config = dict(
    rope_fraction=1.0,
    qk_norm=False,
    attn_scale=0.125,
    init='normal',
    init_std_up=0.0182,
    init_std_down=0.00372,
    optimizer='muon_variant',
    lr_mult_o=1.5,
    warmup_steps=200,
    steps=6904,
    dataset='wikipedia_en',
)
MLP neurons of a small language model. Each row is named by its layer, matrix (up: input weights) and neuron, and shows model dimensions 0-169. Each number is 128 + 24 x the weight over its row's rms, rounded and kept within 0 to 255. Numbers have three digits each.
A block is one neuron, or neurons of one layer that tend to fire together. After each block is what it responds to, as a language model described it from the Wikipedia text at the highest values.

L2.up55:082163140133131089132095133126090127108137131127115156119092187120160179111174104115117087158165133153166129142111113114146114138121139144103138097149145137164140131122116126118124116141138138098140121112126157118124146137120140146100147084108180127073125085089089104100140094170152124102130121131091107121133103114115180144116149146104088126070150111112112143145166174163143104125109098096152117162104136111148145155107176085150115147183154113138115107129151145125136112119132155120133173138152122121109176126
L2.up572:126140144108117176151140114132105081136147176098107060063079142166116180149131117077143138165124127124124118154143159113123131121146156123153096122087113118065142118126141190110115130120151129124106134125131124149121117124151127140115130126124131123120170155133137128101120143100107160116149157139110113108121124141118125120148120144126152079100106106181123141107103135134143106117142125153108165113117112186182122143107148094170124146141167159121158129124084140126081149135132144117110138131140099128125122107
L2.up1185:121123148125129139087138164121138120153122107140155134145139105137109118101095142130117111144094122144114167160126139134128112121111131108110109165151121108106089148112132088133096166138144089122102131122110116164130161171110155136103104147145157137133127130162127147189064092110087133101164120110162129134138129113143099139082119161184098171113097193147146131105132148119141103147133117133132136123123105180123113144129101142132136125159156133123135128110135094097149115137087140170103113062133136135088102138
L2.up1881:108124125165138072129120131153152112161092150169132098108118130186161147114121139101126117144136125134147145173163138151141123132156093188111130084116141162143147121138092163101135153128161119112124109181171150128128117140109135132122130147105132137122127133121104118128123123117148073172119127140115127115120088135099151097144154105141118145072093116153120134140118106105138168157166111129125130103113134081155131124120112107137134075099093115149149156129149132135156117101122180127063112138142078099115129156
Responds to: Arabic al- hyphen

L7.up87:160110122113172147128132136116102104147123163114084133115113148070123111065118141099108139119125169116130124166120142120115154133124121124116120121146120142135148178150151115158109159153112141118077140121136186140091154131129093110143133138136124090122177121115159108154128131119152084108136102123155157108122145133134132110103161078125135141147086116123159135112129154129134075128126152110122133087131067105143148140133075100118088130094144109161160124182146157093137129133156096107126120118143139107193105178
L7.up434:126097097134127162129091129144102130153107094163132116105126102119154163152082103124119065142144106145123114133089105130095171147117126129090113136132108140098152093158136152144168104120151113102112127164130078124125122115119119113161115129150132126089127127138094149122129129121129152112133117149129125114176147151113115109100168085105134154158144142087110088113156160145118144124170139121148128192157140114103142141149138112097135102114151109099102124162166131146103175119119124119163134137099157135103147126
L7.up829:087117133153139114140093165118151146130104140109143083128121120114110085139121119125122159110115159146158122115138098145066144128148164111088123122137120149122133117140117134127142140204120140143107136152137113147098159155119130061144143150224108144165129135143140136124124140077115143119126115138114126145130124109129132120154084163092156130124127132112154083096137046118149172108136143138117125125127080136148148151141132156099111134123125061133110087154119083125130136104122138108127092147148110164110155140
L7.up1259:159126132098148120130138139079111087118136110121118116153088181110145123104165146100127092134116146062139120134091113074124129136182087140107122088130132147146132150146128135130168116098143132108122140157140095116098132124104152186136164155124113152124110099120105148113091092155173123105146146148105130156113120095153171170150110143105137148156092132106127153116104095106133130160113140110143101122126142074151198164118109120165125122142130105151132097171163189129142144100108164142132113123166135122133143119
L7.up1365:102116120154138147099129149131096125125086146151101089122142118138134134151157139118139117129160114114114096141111118139113143086158085119062118132164155105090141130109117125166141172155118141159135086152141074162140154107109173146154162152131169124108117147153147142111144101131164148085098109141131141123161165100125109123137124153139159136126121125115100182118114116135158176145085119146154094129099109132095120157145127142112133124115124102150099088130117112176122149109087122121124140140130109154098170081
L7.up1489:137128118135103137105130104133126134132139146144165095118097139137150108107176189171117126128160122132108068086128109131090141171157124135117161121153127147119087123102168142125123135134147162122103136118124110161156191125130145128115076133142191163112141127099132143096110120144082169107173120157098085163129113107124105105124145151151130134126100150173098140124126120130085112109131162127128156138105105128170133124161099132100115117152109120140152125132159133115120093115138139133139139145135171143144147126
L7.up1681:113143128133136112153117122164142080109144113125130090148114154127122154077144138133127110136188075117149153151121100108106134123145152141109098073150155143071155168080111156150118125162172142106171153149128105183148157157109178100120128147143115106099152163100132169100157090121094139092163131115099136170135124158089143123136145131153145099138140150141122153101135151117148137100137126128126094143116126116138147153117114152172135096135159139131143104136154085143140146134143158122130127114154131159129106115
L7.up1949:127124119149115119149152134107092116141128114111135118159161142134136148147122164134114133136133150093115137098104143097132145147165130118143157109131146121167153151149100179097136104165180142140151153143126130105121134132109090095129138164164131120108103107142143092150111103132132115092103152118157121142117147170123090161100118133172148153110109146122102120151153080125115120127139124135122165136115128107152167131140124125072132145097132126103112111135163145164137147078128119140134132134141164142168125058
Responds to: Military troop context

L7.up105:129120117121142145140105134130149108115116118133171117196129155144138130178138131095093139144132162109122101129132129101089133151128135114100152137120141154127112102073115207149120129116105128111117125144107116114110129150176146087122120150076156173112132135138130132143118120115087106135115156155107143085073126119141140115160132153111142115118101135097121125146139116146149132141161115106154114129123155143106101170197130131093137141153135120110113053122119131121148171089156177096146146102124120162169135118
L7.up335:102115149154128135094117131113141113109131117172130097134131115152155154145121160165133157118142135123148139143098126136092135134095076113098065129200124144100142103138148185123116186135154096162137135133109099114090158146153137145149152150094132149127119161079137124136138144125118115097114159119145173138130097080135129100119148112128121131138139116113120109112150134164158149130139159096155120123122155156148103138162110135141133127173119138148089111089115160102168123100129137165122128104166122114147139133
L7.up652:132126123085089148107122106107128120129127164150169136163128077116124133115160093108103121115146164094153097155119125123106169119123126132130148165154099129035161116095144117143076125112182154112180136135166089098127104106164150098148142175143168122116133148145100141155103124089117125116134144152131120134143148125162164112123106113130137119144122112117108144166183165155106116135139151143167148153096149127131121112120117110139129135170112121149137120169109126167163120121124112083092160123148123135131116133
L7.up1130:170162121097111167102096111097111112130134132147098133093157115108162120117117113134139124151116115124117127132135115141091153150113123083112118121118122109118100111127128199138133117179154140117118120134109133158118140078115081103113118168103157103144125097115116147158117115144098077077154127132169160110120114119159124132100161120115101106140123098124138111127163112155118182139146174077145116134144155081131113140135131190114038143211136145140084122087151147097136159126135142129139132157145124087109113088
L7.up1134:142121123101140135137149126127148110089137142145121156112162136126141148101126133122133152127111128088174097134122119146125152165185116142140158161162130141118125104119169148107088097141120107157180128169123143115111126120120140109133137157099128105124108151139094165164126122146097163110085132125126113067135113135129117141103160126128130128124130133128159122131146110133141105144138140142123153114180133122118120117179118163153104143147125136131101085126138116085148146110119157104133092116135144153115113107
L7.up1180:104119139112142111140146111097163085098109121103113118119135128122091107121068141113177140151121119120117085095109117110094105133147137157102131141161121149112084115131134180150113134141150148123143122120153133098114124131133155130140112153111131101102159154151104135143153130140136175121062131120150106118150116116125116153142149156082175148107107116126129144104130124097122132113164122088113086143124164115132165105148093156102090089153123134163104115093147153109124185088135159142114148148142090147140125137
L7.up1596:127092151144147165149121142144139143154117152127145160095135201098148137100103139110149125174103162095143107164128163120111137192098103146173111123136126175172108154132126160154134131111201162144149105103133157112133180145157134119121106106114143104151106152145148139115120112188116093093093122134127082151160157095122115112153147122137153111115120116119151099113133110139155132140125164100121091119126091130094124136133099143129101139139137114110169106143123171106123117122150146120128123096164114159086143109
L7.up1778:154140145176133173150145101128129143189105121132119129113129156126130128137135146159132151114126104088110097143132131149127125139135115102125134168116139123122126123108140107171109185151129135135145087109126151117133169175102081131161116143106135125101109127123117086111097150138138115132111092142135098095101100078107103156135179166129090109136112172069126153106124132114159109142114157119108087106086166137157102133166104113137115106138131111138128136104126080119129120148111166068127124099125129116147082109
Responds to: Arabic/South Asian names

L6.up623:119137160143159127134131128143168125124147098125144090142129182122159123096128134106123089145120114127101138152135138127132117131178154163175132124125128092090155136095103127120139104134125114131154152155153114136113134127142082145114118137143128103118119119157157073158070128130112112087124107152137117107120234119107122094065139147132096112123155119145152101135115112116139128122096094136121145097162142115138121130095125132110120137158141145118107122143116138089154168057195090132086139131097107086122146148
L6.up1243:090100124155151168134106106172150128129130107116134107133100092117127136163096153109111145116140104119149123140137126152163154161153119135147124079136167152132125145104162110087157152131096093157100131125126132167122143137154133136129163142112146119102158112162115111135106136148121144070125163184158108137141118116118176151118157114180098124091118139114165097126110113135128139151132118083139132110136143116105120134140119162102113162167110092147133160135155130133135106099124118109096139129135156122134078132
Responds to: Numeric separators mid-number

L7.up21:145114126107141143092135120155133121132137178104170084088104149116105143125169139142126125144116170140127173122126118107096122143116107130156098111158157115115118146107144106105120120136117141133099122137123102122109130133162160134154081120175185101163116108122112126137135125114155120081146116110156129080121156144160138143162175102129141162103126151141137154106094111147127108193126141106135129123195127123168104139086147127107114143122114141125145138113154145091127126105089096155085118120116111069101108148
L7.up657:113176134101144109156125117134097139110140177101110140152163085124129139126141118131139148112065119109142106142124107112128113167112105127125140098139144125106134117161127137093130099187122107110131129179160162122110130081130097114121151136134106125121115124099152127109129128130117111118118150147124146121146111116119130086131132161147088108154127168140162132124087106113126127130142152102135174074163100160073139156153152141113114141112118140103101093089110112105160147162142168125098159148147128109131149116
L7.up825:116102064144124175106121163173175117119144126141142087120195131108098151184139132100169130118145153150140138118137155102105170108108140146166099082164155156130165147171134137102105098157142137115153110130192125164105147102144110128126139161178074095144155120121132102145148132129172111139114105148113105131110152159169094157129130134121128133156090129151111097110143128158123113135115135111124142112133124115191121157155129127116109141147147132171138138125161122101127130135137122134164137130115132087126125153
L7.up1334:093149151129137124112110113120153126159141112126168118112157115117147118165143164139143132154079095101116130130153141112097138101159099107159086149139090125124122129112093163109154126152096132110116147134122157131158130090117149137136109123088126110116145116173092132085131160121142134131116125124191133095131182107131190137128157148147149136107090140098128146138120078110128102090097145130087125097150160127114164113144152127131090155154217110149119152129083164077092148149111108112092133136160129156147126130
L7.up1367:105170121135116169107135110131132128097118179133144121147147095087126138124175141130087125092141133167162121105133138131136173146143111152126125110156150141087115185131118149154124141126118114116092145090164116133150142135128139166096140109136110088099143103151130157160105168124161106077108167125120133129133109111172104114147128140137162159120107149130145113145162088131129114135172088144153123109124123100144127132106091110112147155128099119108113122120153105151113141147099126090101131100148140128130152118
L7.up1525:144162015117110168105143120125151131107132131110150135107181126121176110148125139101115134159099150102085138110092103132113116080121129118145144138108119118087142153128123113138138172136121120128142137082156112158137161152114148097092135133112145118135142134116172193130117170115120137147108126144121157140122132134125159121107098137131096171115103121168110111161132098105135132125148084107134130091157133152149120116133140124098103141167134146104113128129149119123101092141106120138103108113165109117154150111
L7.up1545:083134124125130117111120152119091112147131136124137130133140161102092116106111130121139104092123087160087133138141126141118117120152148097073117123150108122165124106114161098150141154110137136128110128073126161099109133132148134138112134080105125159165142147132131147083118150100126155115140127110116128094135136101139139108136083141123143172125115126139128116138106096142171132153168117130142162103144112140102144125104171098116128118116099094176129101137130134155058152136153104102075141143156081125128161116
L7.up1703:132166135105168164113125126148151146154096130129140159093134097138130121143105126115127118090132127157150136112128124172094120127119152171155133133148125141111149123175126091111060182134127133114132150074123137158134124121109176140078128130120082109154139095152111103141171141130084113129114136149165134122121147127143130153113145119070107108131126100160112116077094113144148174144118135132154146136135161113112133151125135128099123112121160123141096081157136120091155103126141098118109132123110137104133145135
Responds to: Numbers mid-figure, dates

L7.up30:081096112162121126122119139133122099161138143082115182103112102132182162155145182162150167102114151133117132129166157132095093086113103090126111161112119148115103175122130133105093106150133104138146150157117121122094141124115116135153136150129168084092125088149125132131107114132131150104155169098122088128156100138120131092138098214130149112140118121096107131113068132151157121138100134140133146135155135117140138126105121133107141109124116107128134110102127095126121109132161118135121114141106129100104157140
L7.up511:126146118136125161094159132105134137108103142152154132115145175169175113136137161095113126150171142106115114119113108161099157105143135135088125117110172075139068123125072100126131083119163142149142149105100162098131156137109176128130132162116114118139153167128113127134123125123133090108114153128118092144146108126158108119126141146159156134124136149146116184142122132100083129095086128142118136149201122135098113150129170165117134120106114108087146137164142073122158112123172170137117117149114148113118171096
L7.up1519:123112110139126127130147108119150084109195127102115119086135102116122121159132132130169124083160156128102094103139118126118113159136049113099127114142134131102128137129142145136113167118146093172136145155083154100156147176131121144138135135107117127133203172090118149140125137091133141117153160144125086100106118155160071120147136152081169127135144130130140148131113124124109107152129150099139104140089114124146117090113088084137101124172132123098126133095094139149173137116164109094149108105112124100141117112
L7.up1586:128106165138101116137137134160168134151154138110116111135110120112154142178166137097167124096145109172107086128128153108103149067162095114126145144128093126147099116140119140125077134150128093134132125159094147110150169167111108117148127112129145137133153164047127130177110117135093149119119136130079087166120133180157131085147143137103123141132094144145094108122140110135151143124128129122153141130141118081170108065154159166126141132153106104147071113134145156140145100123131162159088125099095138097153141084
L7.up1594:113103118152103150114144136138167091107170096122151170082107131160134117107139111134086098115146148134133115120111137132098129134155136104073143135128098101154084097110120125126136119135150065141132146109088157100148149196140100115136139141152163074153125118091095104063185127148161192114121134131108113079136102147167129143168080141109107154133086141095150084129104075117136118103143114125169140125127138136137128139140127132152083115088131093107077133184175098114146117130172109122119145110131132109127121107
L7.up1667:120117139093130140095130166110141115110126139102124136128106102091197130152166147123122125124145130154092110113157110121135136081144151146135121106110133147150106113148143158099080130148118136129101127109111127161142213104148154132167136164136131160171110109081196084125142138108116138133160149098129096125090149136122106120100118110135147162139166104151099149153093121144146121119127081121189156104167175118127146132180115153082143091139079123131108147156118137149117118131104151123077101122143138123168102132
L7.up1991:133159121115161137124065115103144153084168103122155161158099126145097132138117122140118133111150131112075104083111145108147102164166105116105127095143117180122125139070143159112168106112149132159117139146096153084149153170163129141111126078113088141109124100135100143117078106121106143118129135101087093094113120115141105119120125135127106119146120159118112129142160154143149113142119130123127156110083176111131120080159102113139078122120190136097106132142126097162103111136131136145130166126115120121128175116
L7.up1994:150092142096135132118135118116127118108105133068114141094139153104161123112142136126140100112156136108111119126145117129127119130111167118115093131151155143142142090117136142090126120156177121115106086115149130132162119119123120099158127131138128129139130094085139153159125118143120104115125139097095131092152119148170137134141137132168108124105125082161159116124139077128138129122129138115142157115105105190159142163144114151146090157150101126098108072119114139163150099091147120166128203160135120077157093103
Responds to: Inside personal names

L6.up1498:110129118127148126178091158139133144158142084122160176138090121129184159086159146153132172149137118133112160175109118122129128122107148112104119145119172170113139076107116138145058148151133104139143118152133139144119158089091173083128150133182127143068117168127127117115103144115146116130129139119133123162129114137125121156143097124164130149106160122129139146116123156166096135131156136099117105145121141130115181154176100137148153171130139102124117140183124106103145159096114120126109159102144117130116123073
L6.up1688:124145148115112081118156138144153113131133086119099169117140146100079100126078124154137156149166142167130093100112115155137161135154097109047111161174148131135145088112137120108094165136134100137155114117162101104112103114104116138105111159157153145119128147138145124103126152132099135164152100137128154141126132144127147135162133122156157122098143158102114124154132113122153112141148119152116151131100090072134112128138116142147145202107108113094141089119216102106156174144116114106102148124129140120128120132
Responds to: Conflict and power narratives

L7.up351:121155115129141151096114094166125148090102116165115106106138103148132126152231106113137118122130126118228117140117144143124099106110154094114100191113125187126116166136128100102094146133118167125146111123121128140144147089156102123107147110110101133106151127130119097129125132119137160126124112126144153111129133108179099146187150138134095126135176101131126202108129133120172138127092140094136138114158136104124137160118122136123139124106158114155115165133153110145144121147133126172101105151134091080062140098
L7.up411:159126133155107131103121115089092100213118114111140111123124106085134130125163113143109159098147109118131120156141110156104148190138122148161127115168163147149170108130153108124135121138095141122141135148135110123163135136165098137104171126148121146137103119160119130124124119167122176147117133105100087108148135132110187090108135126090107145087103140152158131102111155117135110147164091132094157176133144129105094096134147127127163146093140161117128103161151124167188194109129151175116123116112132122132153124
L7.up775:142120107131070129141138126126110135172056106108093160118150128127165106095140107154137128073123104085123113142093109130114168113114156141142111100113167149125147140116130145093161102141110122168132167133139162119095189105125090134118150156122135112160122104121126119135167133150130146089146154117117141136097162128092142074103090118088158126144133091134130136122105100157126140114120153109108152131130135147144108157131100115086126149127126166109108130142109118107152134152134133155129128104057113130140107134
L7.up796:163132140119125123148111125132132138112133126162096166138159159135157115125097135133138121117103119124132132146089128132133101083108121178126126159148108150164150116143108128119122138064106118111171126182130129090121118128152159126138114135187123136131119139123106163149088111110116157114113150144114131082108143094127147098096125098114120141158145197137162158185116109121125125132125137122135107119126133167098115100132162109159098107137115172139102125120144111160124168115144144149088137141141136132110150105
L7.up1275:101116128179152113130112065126181101091115132114120107112171092127103112152095158126139131090156170144174151104128134138122112128166118149166152123142141148128092108173158101095123138117119141144111123100109165125134133106163126147173168067088115157129130145083125118132175108115132141112130104131139120168136129118166130142120174110130143125136158125119145136092134124120114090114102128094118150103103132123109140184140087151151111133100123174184161114110092123131144108113139123120131159125124146122128149162
L7.up1387:083153088128106133092091161140160114144115194127141109076118140109136112093127147141132091119183110124089158131153136133152105151122131112152125104088130162112118114145152101126152137111093145084188123091138116154089179143106138107110161172148161123134106081122147151061102109137163089095126113118171125099085130167137124086127148160117117134138137130165060194097147135141122122113128137144133116153110155139152148135091112120149110151161108118149130091142105129086113120135118105152124120103115116127140116115
L7.up1551:115138132154132091108093135114115118136151117104127133122186132129151120130111147135162125122160160151112134103142166105087132148109157218153100109100138130112114114142108121120110149109126141127132131142120156186129175155156109150158186131129156154146110111091102093149158167120187116163092168082081108134125137155098134131141091101142170179139138141117148111170124131171144104089108081111143114165129113104119139129072100150127096131112104155125198128107129099163136102150124110133082167141163155124134112140
L7.up2001:171121096106148130190158176105160144143123119125154125120163088178138122139122155127117160126157159096129080102111116098106128157095182131132167136120124148127116120130108124155131105123119112085169139090122097142191140107140111109092104180146106120118146126128135130102178096139168120086160134096145129081131187089116141081114138141081098074125140145096108148110117143175122144073123138122146128127103122175105131151123079102158106173122147164109133138126124124086147113147141124139092133166158166136114128124
Responds to: Separators inside numbers

L2.up737:103103131111126144090108133137091141131096103158090128166113089120142126135128145116146150123114107135128109136119138139157173155131108135087118154077138118140138101124150131104119114137139145183105126171138158170133145143098083140137164098148158100122083116134104105152111144130136126146097154092131103141124108143071154122101117128116133108161111178132136152131113094132129087137109124131136132109159149149164097130148100103139113128100113116149078150121130134117090121154145089145135145130125165144124097120
L2.up976:121122133159124142120114131144127098115146114150104109147112131150109128106091082146077127120175090150153084087110103211150133118156158095123135121095112178156116110120107123148086098113132113121106122143125103166137124150123118135127100149151108124115104121156118147182143131125132119105080126059116122133128134136108136121125134155114149139092135163152154136160135141150116120139114102116120130166133148142143139078159119179123104117126116083114104093153168097100129137115147128174140182148113094116128106101
L2.up1097:144138143152163113129094122148125124106138097115161114117107123139193133158104132149140162113179120113123128135033096095123117156109138122087121179133144140117152088103134128150137178151091142152126117136118090135111104142131124127119153120135137199125105134136155183143065123126108159146108119107178155131157146120124103167138152156143118155111161150106121168073103131177105105121163128138132094114190145161114136157154109157128146172147138132104137096123125158132135111074097146110168152150131110134126118118
L2.up1712:165108071164145115107164128163150136081124149134114123140152101145183159152130170132141118114129108131135109116093106162149208102122129118079140128116114157082138113146154101151106157161147151145129138164123115144158160116109127146155133093165152129120122094169133138161145100134096144101125133124128145117115128102152152169127132157151105168108128110124112113119176123150130111085153165160113135095134175143094160086126124127134153106146133127121129067129152121167143139099136145103114121117125136142134150087
Responds to: Military action words, table punctuation

L6.up1517:146115122114117089186095093127139140122143122162200141146118146130106117148162143139109165076116121119118100158099127140141101146144149120133139112133125130119117137102173092124118138118143153091099148147116125158119150146163136151180090145157114100147107101107120099119132109134090103128176143092114091091156120112146171117132154108125128097148092103149089141107126117121138117102139118138131136192140152086101124149129137126096124162123108122139135127112116107082130075110127132117098113131180112131126122068
L6.up1941:135114149133172109139078103095134145118141122133114148087131183086114120127146160101078133159098130136107129157140146135145090149120122117139145117107142122124119129167134130124159099085140111155176146097085138147121126121111169110105093117174076171108129157138115145119139178148120105122107125135149106077114133137166169108102130119098135130129153124122136164097168161123137113118113081137127157110129108168094120163129073135125130166153106124130124098138128121124168147144142123087132090146161145127123122149
Responds to: Separators inside numbers

L2.up126:166090122127141111135129131185093126122092158135110109104099112118143164073168106121123145120109130138156152106173130138144134105127146141146096113145088129145093108095120117122174124145104099077119103159112117159139175113161104152145137089093144137156107096120109168171072138158133088129139108082090157149128109147110111121108147167103167106145128166114168110075123155117127146164121130167140125152117122119120123111141149140079167160123231117127130101095162157138152139165112209100160139122146113122066104148
L2.up139:148144137118099165147128144092086102095082142086126152151134124150130135125099112164144086134097141144168118088111121080126132131124143124120112136128136104138125165134139167123127134117135143085132130143132116100123135114120114163103149123125135126101127094076117134168135147147130129131163128102129094142144126129151132180124136114114135124104132111144112142072170092115128205109129139127143092101123117120135124152120123165106138135128139138113136111065071165136100149135126153089115139150149120127132130099
L2.up1021:080060106157103177067137161117096133154113140116134089099138138152145143163138139143118112138153076133141138117143091129121106122111156093159130154140109147139090125158117108148135138121115169118116121106103116109143130147132162147131113111116130162098126142144122110144129092145120109116128103126116146138165122119110160163135107126109102121121120158128120120105144103104104107114142128158111132089101145134107187124081094115094183102140124093137107146133081119174087141159108160127120082130113131101103110161
L2.up1639:138093144188130175120089091104115139123127157053099101102126073153138161109124135136138130134102099155127078100139180118121129104153151121071125137144120084110107120151163149143127092138116132146176124113102123108137135093128097173170126125122072150092111107151131158120147088160168135111176112079152104112120148139122167153101144113145141137138139110120111110121139110143130131136116092091119078133116109149139128153092062108140123130133141132116158114123119116185121132133123144115109111131090113116126098097
Responds to: Name and number continuations

L2.up365:117176088128170167170125138150131126119162129154121095134115132135185119136140151095129114145121132147157164111121120122139115184099153114133094163148120126130150114162128072112131154106160132136117135144132148151132130123135157075106148129133158146110165104127170105129104086162101089099147146145127157166121132120132107103121125108158162095145103142126125101113136130126133141132122114092135114084127144104119137130137122092098103156132152184181182184092133143124140120096114118120099099102140154111106124157
L2.up568:123131153142157147175130155102144131104146157137104137136170100123151114149136119111181124117120141089096140128108133120097131149122127121094104148116144109155128082173130118170121152117155112106114168172133190156097150139134106145153101144133132155161118130100120132158110128112202166162134134122158108128130159139115149140127132153171152153140096120126130159113125123089101146132113145078115133116133122150125117152110148102109139183147123088124137128087139170137120149134112120110120099107148139135101100094
L2.up972:112157153142144138103118165119139142137152119170103131091145130141133147178138161115132122116112129134121151137148125120149106167103139124075126104114144138171099144115155106130110196152121147138119134131152099149134213128119142158115142187139140125183151117132109115123082097125151115120111148081102135117141121128160100078172143086116137133155076101131175125148141078125145111161144127142151149150139130109122094133114085146123186132147120142130134142151139099101109155124137135106135089097170144142144112137
L2.up1604:146100107133160152120102122154105106129126141143112108145108183087137096176090158103141103125148124124155108126130123126161124120120112133160108119133102130158128139142108166165073099119119100174118151130118118126108127196118131099098136132156133119114127124093108122161128134149090148126160196109116113099161117154139091116146135093144171156125138100113113077125111152131130105113133182103112128136117094146145165133173160126165178106125135141135139148105089176115077087109158122093146109171100141100111096135
Responds to: Separators inside numbers

L2.up88:130145133149105134152144133141116146124139110134145120147146116146158122095132140103075126129113133156125181126136141097159114119148142117134129152132121069131089140159153104126135131162116098119162158104092142096152155136116096112146130175130114095172126131138162098078094121152152127145116119093094127104147082155139133105160127118129088111164065087092189133098150157123126076103125153126136096100121136103130110155167085140107127104111206090170088128144116108094113133139137166139139146101156174164132145114
L2.up883:152180100116153156129145095127112115133120083134128206123089139165111157130153149116124133083127182118109142155055131126124139131163166150115154137108141134121156129107137099133123169174069135116154113113119114103076147157120135148144140119114179158138101141133129129144142155133135098122178094145112181126107119120167116118157115159097098123108121154129153107097159162137126092153127114111118153152111140121118156111124113137143148088161134152103169115103109118102122123144135129175145133085126120135171132145
L2.up1137:116134162115120115124109146124073149114130141109136108081129164163119124101109163132109150118119131093137116131111094100166095123152147161130141095113117173164122131150170088125135184133108129164136133137154120091099129187099147155131226136133133086149126150140125118134107116178118081088091134105116156081130106120095158128138136119090099129103131114126138103087161103129192167099135110115126161136111123127146152121095133125099103126152134146110059146135093114150097135141143136154114147145127157163131165153
L2.up1612:131144148149110145122122103140108148131140147133134131156107137121135145138099106145153081138127112128135147142134138155129105143134150135113138111101140105128112179130118136117125166164147073098131120117120155104163161131108120067117146111146110180119120156106151165104101144137115102105135119112132104119142139124157114121107115134170131132134091122141113120139160101139138136117104095070074134116118134106107128049111099099108150144137153137085118131133109124104146112155134178137154146096127143187104155109
Responds to: Second part of table entries

L6.up1016:097148135084100119149088112129175117095094115136150134157099135165134103159130139131135189134103142096121128132103157115099155197142133152108141135126147172107107128097116135108111088133155090108108137146118142115123119158132162144140116134098113119124122170125132095139113074142073117095086144138104118122088156103158118121137149121140144141121129151105116095129100096151112166128113146155134102111117166140134143126141160160129133092152128141132111087071109118080141129081131149125150120150154139101154127123
L6.up1710:115108109127131107116120101132141124145097103145141166148130132126156111138181155125107150134119155149092097144128119110057138153128124133121101141165116111114130151113141117108113178092167136140122123111128164113094161219123124128151123175121153121120164164103144116107153105132109074092071182140147152115090137137152168153143156157194141118156125153169077101128114110163115171121170115126136098155127139126091121128123164159159120106150140087145154118110131082119156166071115170157131098149155137143161164132
Responds to: Arabic/Islamic name fragments